config.yaml
n_layer: 15
d_model: 192
n_head: 2
n_kv_head: 1
head_dim: 96
d_mlp: 512
vocab_size: 2048
activation: "swiglu"
norm: "rmsnorm"
norm_place: "pre"
norm_eps: 1e-05
positions: "rope"
rope_base: 1700.0
rope_fraction: 1.0
qk_norm: true
attn_scale: 0.102
bias: "qkv"
tie_embeddings: false
parallel_block: false
init: "uniform"
init_std_qkv: 0.042
init_std_o: 0.00768
init_std_up: 0.042
init_std_down: 0.0047
optimizer: "adamw"
lr: 0.00211
beta1: 0.95
beta2: 0.95
weight_decay: 0.097
lr_head: 0.00622
grad_clip: 1.0
warmup_steps: 464
schedule: "wsd"
decay_fraction: 0.759
decay_shape: "linear"
final_lr_fraction: 0.0
batch_tokens: 32768
seq_len: 1024
doc_mask: false
train_tokens: 294800000
steps: 8997
dataset: "wikipedia_en"
MLP neurons of a small language model. Each row is named by its layer, matrix (down: output weights) and neuron, and shows model dimensions 0-191. Each number is 128 + 32 x the weight over its row's rms, rounded and kept within 0 to 255. Numbers have three digits each. A neuron's up and down rows have the sign that makes its largest values positive.
After each neuron's rows is what it responds to, as a language model described it from the Wikipedia text at the highest values.

L5.down281:202181120157093102102117080155153148122110076195109194119124152163149145149127210168084099112146123130167142151173160075188152113091170095132116106084124126161063127127147139173104103106116172133201136083221119117153151150134149140136195093100087127148156118101124127146098110178123102156192122083126142087072137180135109175132060133073150096140167165121079086106150211125125142137149130083126144151176105119155125089110157121104090150125112138131158139079126096175131140130111091114106117141082101194166145133128117112098074135107159093163162116093140079166108122131158125127
Unfinished word-start pieces inside longer words, such as m-ater-ial, c-ate-gory, ex-cept, alphab-et, and the unit km in area, density or distance figures.

L5.down428:118157129147128151075064117080153152113154088181139133111097118098130098164120065123106125177123098156124087146175139162145129103095127063096121147129173114139209106157127102088122166142151027133120190159127079137125114117111161149183177083098067145146091115160117122100139106176124171101143129139177139169076110061197104177152118112128090122146103128107114106138147079095121088112106101125203125145141164141100117125114133160105119076100107095126079157126187142110059057155110139162160113147117115179101083141125145098107161108079119134169105155093164154160139057116156162076
Fires on coordinating "and", semicolons, commas or table pipes right after a long phrase ends, e.g. "Asia, and", "streaming;", "1982 |".

L5.down272:125155101170114151224142157204155154152178143121127159176157120085121139095140206163111156136140155141138117159128032100132127074144151071141133174158123089091094114146103134116146165110082103114145124131177112140124170162174144100134143104107101107177187143135148138152117097135030120170119130077174156117121095145075101125117141167162157090142199141127132172112121141111069158125146134094091138149134127097141099160146117137171168067140102129146171100153060129106104180123099061080129147132130107131140099159098146147185135107124143084192129083164088134151203176112150111139
Short vowel-led word pieces inside split words, mostly foreign names and places in lists and tables (Zł-ot-oryja, Confalon-ier-i), also Pl-ot, S-our-ce.

L12.down239:164208125141122090196121148144165105135115108124132128112108113098205121122072149156115181122122120101126182114082109138141145158099093091107127112101192119142104158087160119142199040169082120103125117139197139156104116126096158122177170193145126104124116162127179177153173061138133086117122172154129081123170133087139165110067111097125123148127120140143121100134146111153108122146144125162181098125117192115148177193161157141104126192110105111099127142137118112114060111130217158126121123132107120141107196148084105124174142140114141148034106102116077156191106139156174134142
Word pieces inside field names in infobox lists and table row or section labels, mostly before a colon: Ch-ild-ren, Original l-anguage, Rejected b-allots.

L5.down381:133083148048075151158122155157100135144141138071144138160202173128126139085111171087123092176178177125149213075127142143101097107092101076116123097117125124126098151124142120131109107140169090111137132041129155140183091123091117140158136071153154202133149173134147105170176153155122166061123158134112094144145126144065104123086137068161116055114144094070168079115125086196131118087106178118152143097062134128151120111117125112102165156125129154127139137123115142106131135083169110153116144094138132110153072113091121109094183147170160079113170115136212142106156131145149132177
Word-initial or word-internal pieces of split words, often after "would" or "to" (exp-and, col-lect, bec-ome, R-est-oration), plus compass words like west, south, north.

L12.down506:148111089178152107118075134124133067142183174060171183145214151070167150167141132094141166089161154122163114179156119126152155128186118115116107049165066150113160159091122150144098108188157091070182127160097161089099101160071189109156125145148163136200150120168121143089133114089176112168127131110091125102116099116108131127148073157130154131149115143199128157133119157118176094175119142101120163165078143172139099121093130140147167114106114072166139168176126106100154056137132160099115130137168159082111174128128140099078177134097127121195151120137131106119135133107111132094
Words or word pieces opening a new sentence, strongest on discourse connectives after a period such as However, Indeed, Rather, Often.

L5.down334:147086062055134125112101108067112103151107127067131097127109070137144162165150134110152148192072113074119138139111129074101160103188099136122115146100153125123140173157126142129091134138130110149137111116153139094100121143151168125151066088115167129139106134151116165149156117067156133086118155129130151178106108080159104133136148121098098134157161171114109189138144133075121146188086115141173105194047133109080203142133136091179102181151144088078211086075133100140132182126106152163080087130172098070127141090164175128130143066117102137123109127106139154042145135121105085144
Mostly the pipe separator ending a wiki table header or row, after "%", "Ref." or numbers; also the "of" in "List of" headings and mid-word pieces such as "ed", "iz", "us".

L8.down451:114118123103156123159074100157145138195167159117109127172104138142077133134137128151174166137059098106114128140109115179091147146079163143126122129111095119105165098075133116122141117148169141098142141190128080104152151091116150139088119097170134166087150109123036142090147094165165099071165134149160187092133089093132150127176118119120077140091092133095111157118075111164159063132082139142119101175182115131123128134097177129140158146106149124094096132142150122116129091157119144139156152172102153101094151141112128116158159068151113067212206094090036118088069173070093066123
A bare space or short first piece (b, p, pro) of a split word, often vowel-initial nouns after the/its: elbow, order, board.

L8.down191:132151124149144134121078127204144145110143092127118101111127195122154099106082091061109115175088073136115178116058108132109154131108147132122147117158075175149062174121117103135107151113145009111140127168063142133119162114098111115099087128083160169075137113128180092125115172216100175157179142073168122115124139132161138149108121148129084141199142074103127174134085141068109126107091127084183084101110105147077077084122120149134135136119162124177104152098147096147175104151121098164136152120139123114177139154134114190139109133153179115102126169112103110169116109125081136187
First sub-word pieces of a split word, often at a sentence or line start, such as Al(though), al(titude), E(levation), N in GNIS.

L5.down407:137109138132140150097118114088135144080141087157134147138077146112156083065127125171174110141171176118139222094170088075189158108166119125177140095066097105115139143180111145129154139100134227083165115099144093180125134149177108077112053162110124146133149138142133156123112156130156082136133078101133127108065112115130157082138098098133175150160120165124085152125126084134138082105090154071145101131189130156093118098104080164090121167147074123172119125152097091099106116078103072119120124150125143140106101196107105140089128157081111070200117113147136118131110116076085097181
Short subword pieces inside a longer word, mostly proper names or compounds, such as Ir-ish, Tillson-b-urg, Kirk-wo-od, Bill-b-oard, Schutz-st-affel.

L5.down13:125073115159118110122123069170104136180163125149128152135132110095078127115142160146103119169118145160125141153102145144087137093084105159126151110123090134157114114105192131118106098130084077072154099080212229145110171087133097109147137107159114159115157064120154120148132105088134128085134152173136146165127165152165143066104102143192100153102121111105182128108090143188195085087108100091102124129154109142141180143107143175110131127128123111069125095095132124152089083150113093170189126122125132119061121136150093105125132132124190094246166121139125189131153107187059134109
Fires on a lone word-start piece "b" beginning a split word (branch, basis, bathroom, budget), often after "a"; also opening "(", quotes, mid-word pieces like "el".

L12.down421:075133145094118156084105148137092089153155169149101113121123099120104130128164126161103102130135119168150037121109128131096150085182123149093144081149144173122129143154138152140109045128103000157135109090115118192141141155143120142115108112156143131072122117132112111111138097134110126137154158136129114150154122174127088108116101121084147099123147108115131146114159103083145180089114103133126144126149151117112107145147113093134163126142164118134113143155126132131095142101135109134100145101107083053107078147093096163126166140149107117083110164140059093163108066131139123075
Fires on a split-off opening piece such as th or wh starting words like though, thanks, thus, those, which, and more weakly on articles the, The, an.

L12.down499:136114124107134133108123177155123089122169122192091114100126206108134156141143164127112122169156129157083098113119108087145125110148095132141111144110156143207102191128125128150131115118200255168074144134193149179133108103181133126144163156111119104128135141079160084129115124134152114132092071177160109137142112143162135153122193130163130138164086196130090147082149078102122099162133158156161083119077088125140087132201131141151150124166141151111152136150116130154165143218184107164110138104124132080101192116074097085115170135096164056132121132109134118147128151156125102144
The linking verb is or was after a subject's name and birth date in Wikipedia lead sentences, e.g. (born 1995) is a; weaker on a, an, roles.

L8.down414:086124163126130153134112087121178093109103106088069177111120134157158148171145081097115169113090086091175115146158166126183116174103064110109080096119076084142157182060169111088160121068166087136065130130124142126212135119144122159121138156116133126132111184143148086109146090138218149122143163121104116136112157149128118088127149064121135112101114114091089177136131112126093094099154084110213203146172131125176142120100085146152153123073098126173102159106113137140133145133063159107133125166145117151115067168137166121175088117153069125112112109121196079127129120075104098142
Three groups: km after distances and areas (19 km, 4.70 km²); inner consonant pieces of long words (Or-th-opaedics, flood-pl-ains); sentence-final periods.

L8.down268:150147107181141158110178109104136112139090104129086117166206104086171140130086126075092154112137101113075175137082095084135168129141109187085081150091100176169110136172102100120117178098128116055153174095159055118030139174124098150143171144172151101123134128158160141109167164097163088181141146113100121130113115127150186139114163160122141146157135184145138113109127172131141138158157105128139131180138119104131127092162105105089185158127111162135136145186203087154119132138115118102127139162088094104061072135195115151144122122082129131080221127143161115066120137134140122091
Mostly the last letter of dotted abbreviations just before the period, as in F.C., A.C., N.A., M.A., Jr.; also "Producer" before a colon in album credits, plus scattered mid-word fragments.

L5.down432:125151134062117163124151118093106154124105049113106124131138116076117176127117118107137118086163144067122071176111131072130114095150091139102156077089119134100195049099080090136110099092128094140140109175131177129133130182103139132111080095139163130155161116187107122082127160103091156119148172135156102143099154108161159213140107159160162122190124103127123151079227145088125089145076101130154127135128105141121161117161133101188133112081043117114142123159145114150072132128126081170087169178133092117096152110131104137139076107103139157113125111175148110145075080219122122140
Words right before a role or relation noun about people, such as its, the, former, three, named ("appointed as its principal", "is the son"), plus mid-word name fragments.

L8.down333:084119136176213155109136109141163154173159152104163056106117135093071150126156136145119132121119141161118119146116142084123155086093144111123162137140055161141119045139088149140114132107148098114121044112172159116129168124094120097162169178107101144147169150162088159066184094100124135137125121083094110183132137145162095113106120161125157138123121117150141182119131111115075124114128044159100076163114152112205139140135185114115150137079155180157080169103116151086144188182144136145140162060152107118139104131138098176153176134120188082200103066159090125098124134116157143096
Word-initial fragments such as e, Se, Re, Le that open an oddly split word, e.g. e|pisode, e|very, Se|al, Re|legation.

L12.down382:163138139152145120182155107128107102147136172124136154123103149194148162090197159177194096128080173140115176078180138137142156163118129077137115164153074175142130108132101165162158148144088130126098098134127101149184102144107158096166099188097123183072138174078164114152105091144146077086116164139165116074164113158098115127117064126150126109148085102157156083161127140099125070125124100138106095141104158107131111151118093089155132126066129210152104128105169142142155162091168159083165158140122086155170151093059079084119124095159181088151102087157103145186127099109104105065
First token or space of the word right after a name or noun phrase, e.g. Paris pol(ice), New York m(agazine), department ordered.

L5.down326:155082120200152141108108168116108083137119156110102110125145076126112118156122120084142155136115098186132094145109108144143098108154101145179131128156164097100120157173112149139094206119136150084137101127142121174199122098150112114106135140170118106132090102103157109181133111112100156136111083056113142146082120136143120093137107199099091152171124075108111078063092178126085181104120050126136188113134154139116189141153138064127158150151119084115104167121157145172118090131117094122090137105145140042045143129137085119125137154131248071147150084121167099132092093132085104108
A lone "e" or "E" piece starting a split word, most strongly "episode" in TV text, also every, elements, elevation, east.

L8.down10:074090104163081162097162111174161035104149144094080114172080106096144132119146138182194104093100111072097131147163139164119146164093110113115102130143163092104140148081116119159129125150146095102119044085108112085124089172127136214145152184102083110081119173197207085103092146152097121159146105158151166146143171105121157106137135148182100151083073111085188190142155144144116111121134097089114105141144120159150193113125121152160171141142101156104125127127111078108192123146102158137077122116114147116139143154220126094100151152133109100130134123101162128149119089172149102134
Fires on "the"/"The" opening a sentence or clause (after a period, comma or line break), and on mid-word pieces, often in foreign names (Ol-im-pia, Kraj-c-inovic, not-ed).

L8.down296:130089082096096150048166118144142119101114149070116139102155128153163132119159085128118144164141142136091125181107153096099125131122093113156144153143111108091136181135146121115124119131095255081154139164140134177128082130156138197172183116143135095132150118139136126155151094126080159108181159153110146077097110107109123129101113128148076099110133093095100141101114122158172116167080162137170096081070048058181121079174157109164126111160122100081113135102093120163071165131131124130145100093142111095152103180153111161184144153136144152047105103098119152097093139135092110049
Table header cell separators (|), infobox field words, and mid-word pieces after a split start, such as S-ummer, C-anc-er, ind-ustry.

L12.down90:184115129172130141075131095108156162075129150134143153095125121173113088144153086107123099140115135116055106135103144110201145127099135153151040166120128167146114089143128125033110183107174210120155141115109096105126138126141124130151115113118102132201122170119181131121135115123143141144133081137105114072162158146113134119074150073135164176134161108142147149138090172055122128057135115141153068183098115108177088093176130088184120150140118136178119144162140087112126152119073111100141161090168121118170081160145117118133047105134177088119145154085090063168156070093156126120
Fires on the first piece or first word of a sentence or clause, often after a capital letter, especially "more" and "most": M|ore, A|ccording, "more commonly known".

L5.down361:112160149201092101156071113154146151179187130120147058168117121072119112150136114144157133185129078108157118140110124107064129191085173151180126111143142164110140102121133189111105129101104073102158142123139127140132175175123111144116087095149141135150180134126091136086131129084148155132119177079116143149152118185150129068087133099152096141146122092071113136121112158165115063093083129102132096124114102115159102172189115121132171130113169121164156110071130131084184103158199161122150129187090137138189128149206077147120122118116135119223179134070086091104086098108122140111
Fires on the opening subword of a split word, chiefly "add" in addition, additional, added, adding, plus inc(rease), prov(ided), A(ccording).

L12.down152:164142097124098089141140114105147099103171097128146073135132091148087161137121107150138100090082136114190168126107142164106110116134096154091074125150095101089106182141140120109125143116115000159115140171100154097163128110147130101166140180140151144099089148184094170112145078126114203121125131158131110124080139052109155197129124124143127139072085085174102084135105181179099083124145108098207135121145184132110159173057134109093141138155095134153098110168118135151128097120110125119117132083097133139148164115175122197147145127122129179205171155139138143152139115147135100153
Final token of a field label in infobox lists or table header rows, just before a colon or pipe, such as feature ID, Born, Opened, Date, %.

L8.down206:124092153105141160140146127115087156121072118157113115051165168123130133082147105118139134124108115139181161128105104141108187077118061174147121120153169132154106151127182149115189126171084115121156195141138160101105075058143128126091069122197111120097119150111147100183119128167104154114119137144129135132127077180191148145129136131174105122167142054082092177139107118167103164115116189143111117076162129157168109151061175118154143152131132076088148130074103128091134137111192116053068055160090132087125133120094114113167143132163106126105141138061133184144147117116200129106
Word-initial pieces whose ending is predictable, like add in In addition, additional, f in fatal, N in ISBN; also line breaks before list dashes.

L5.down369:101076200105119149148211102147120161128076117079207086087150109140154182164156128173138127133152116169096144163098130118141141194139120113156104159172102079150181144121162151172147153089092117130104114152094116077132146152118173164107099174159152124150138149112121157136082159135101172109101175120144130127093116155136159128060140112126062108102178108121201145126114122212106085124135091079136150104168117100122092149120130143121111105209137163120153095116139138134161165091159147131072092194144081136170121210120116174149132107123108130103133065131200100081143083142148088148
Mostly that or a comma introducing a reported claim after a named speaker, as in noted that, stating that, According to Stahl,; also last word-pieces of names in lists (Hill-i-ard, Ad-ler, Eckste-in).

L8.down258:103123121106154102166121151103134158151175129105137120132122127151146157110184069108075127124122143154110169092115149132129137182161177107137153131160141086154186124157144122121089194158120000125119142143212137086182151097137114093152199082104164099078117152168104118143099057121154127102130125138118157146131094119115067123145128151147194143096177097109148130155103200115130114121112057172145135127092181143129167108163150121092127124124084128088162158156186188109124116128119153100139174117104104145112145106175169144084139136129102094046109152116200094160145162110145095167
Object pronouns, possessives or determiners right after a verb, as in made her first, took no part, saw them; sometimes mid-word pieces like cent-ur-ies.

L12.down116:122127092192107092127103161092124170151131152125048152104133097118124128098102200159092115119131045143125125143105122134138073134115138118144094153072119124164122131138141133142162098135143040136104090145156080128124130112120106168190126136125098122100099179146161112128166083108118146154148169088127093132172138157114134188163113105126150067107121105213139085165111153171137147118185167162184107182122124124191096114148114158108140140059102131141123152169022110159114121123132152138093105100125183231135095108161131133119102136078142115094095092124210086122121126144185147102
Tokens starting a new clause right after a comma, period or opening phrase, especially "According", "the" after a comma, and approximately.

L8.down448:094108132115152134130157175161116074101124156059096131134126164164138160103170126114134087098139114072117198081118120101200110175157138147061127177133075101126173124152143114113095100111159094125119100112145100136127090132166147151176091088101189121154163166110106121126103200195100062107185119101131119171167084132135145162095145130056138137123152107163143089149113158136146133116178116146097120169133117114093119156117167118131112169140133047073118111125107148139125141105206136083101107096148186063128118171162170077159094123150136101061147162087146060185163137104118132083
Mostly "the" right after a verb or preposition, opening a named or titled phrase (earned the, called it the, on the Nairobi); also mid-word fragments and table cells.

L5.down397:129071092122109159151076129141108123129129143113096115126158124143119139116120112129126157167145129130095103177076178163132156117172142133115093098118124170119118114120118115132145110130108082071058104127152145158143046135105112154098111079129129116066142113112155152160113138143112142134158104089087142121106137086146165184154099097163078152140171109191157199120068168087177156110137114173168133117073115167138075089225138161141135083158113108090110179113155075145088137106134143158052077136153148113131077155177129089094145147143128155224097087104152155184141152075102191175
First pieces of words split into several tokens, such as com (combat, come), Dr (Dragana, Driver), var (various), often right after parentheses or table bars, plus line breaks after section headers.

L8.down70:080103127138081122161166170077150114126119131148105124107071156177167179148153167185132100083094130169115082142144148111111154082156182100167168081164086102099127104168174140098167105099120106142148100120118062119129102167156147138128150125142102126133162129130116112132118118195155093092087192051130123084108138090115129106096106111111111141066106141144121113178113144163125127144120102137196113192169092137122152122157121064155143112122150130137146104156137126096133164162125121232110072114133138115084174109091138057109176102129130153199039064117105097174110190113129107160
Connectors, punctuation or spaces right after a name or noun phrase ends, often in tables and lists, such as "farming and", "Stevens;", "Larne (C)".

L8.down497:086068154125166143077139103144152202168140086079192165161151123139105126119174130046099118093123127169092074145138104132130116151124160160082111118121132112145117108108128100195136112159162090110174112143102093178178120167106111080075168092108112119119148151130093147082164157142166186181118095086116140181098114113119083139135166183105156135128117099143164150135072181155145071134130107116158143142139093107116138104118114231135174102189126154132136130074126166135130155127188109121177155151148106181096162146164136143129182145201110133089166085175134176112135180128108121170
Second word pieces after a split start, especially "ol" in the heading "College career" (also "ith" in With, "irc" in circumvented), plus sentence-initial words like However.

L12.down55:082133120122129091159158105141109173145152089118147150074149174170138128144134086108106143110134168149188142148133161106160167096150129113108156139076098142131130115109100172119114092088119240134123150137096078144142091123176092090132083155164148125199113199103142080106130139166091102093106151100136110109147131132128135126151108141085143126161164107063136136144143105142112134094132067129106131127114152140070125100127122174166116108203148150148066108144170155160146129127141113178127188135136122194110055137132128127155142162111104143255130109170170114177063108093098165175
Short first pieces of ordinary words split oddly into fragments, such as e in equally/earned/eight, col in college, N/H in section headings like Named, History, Note.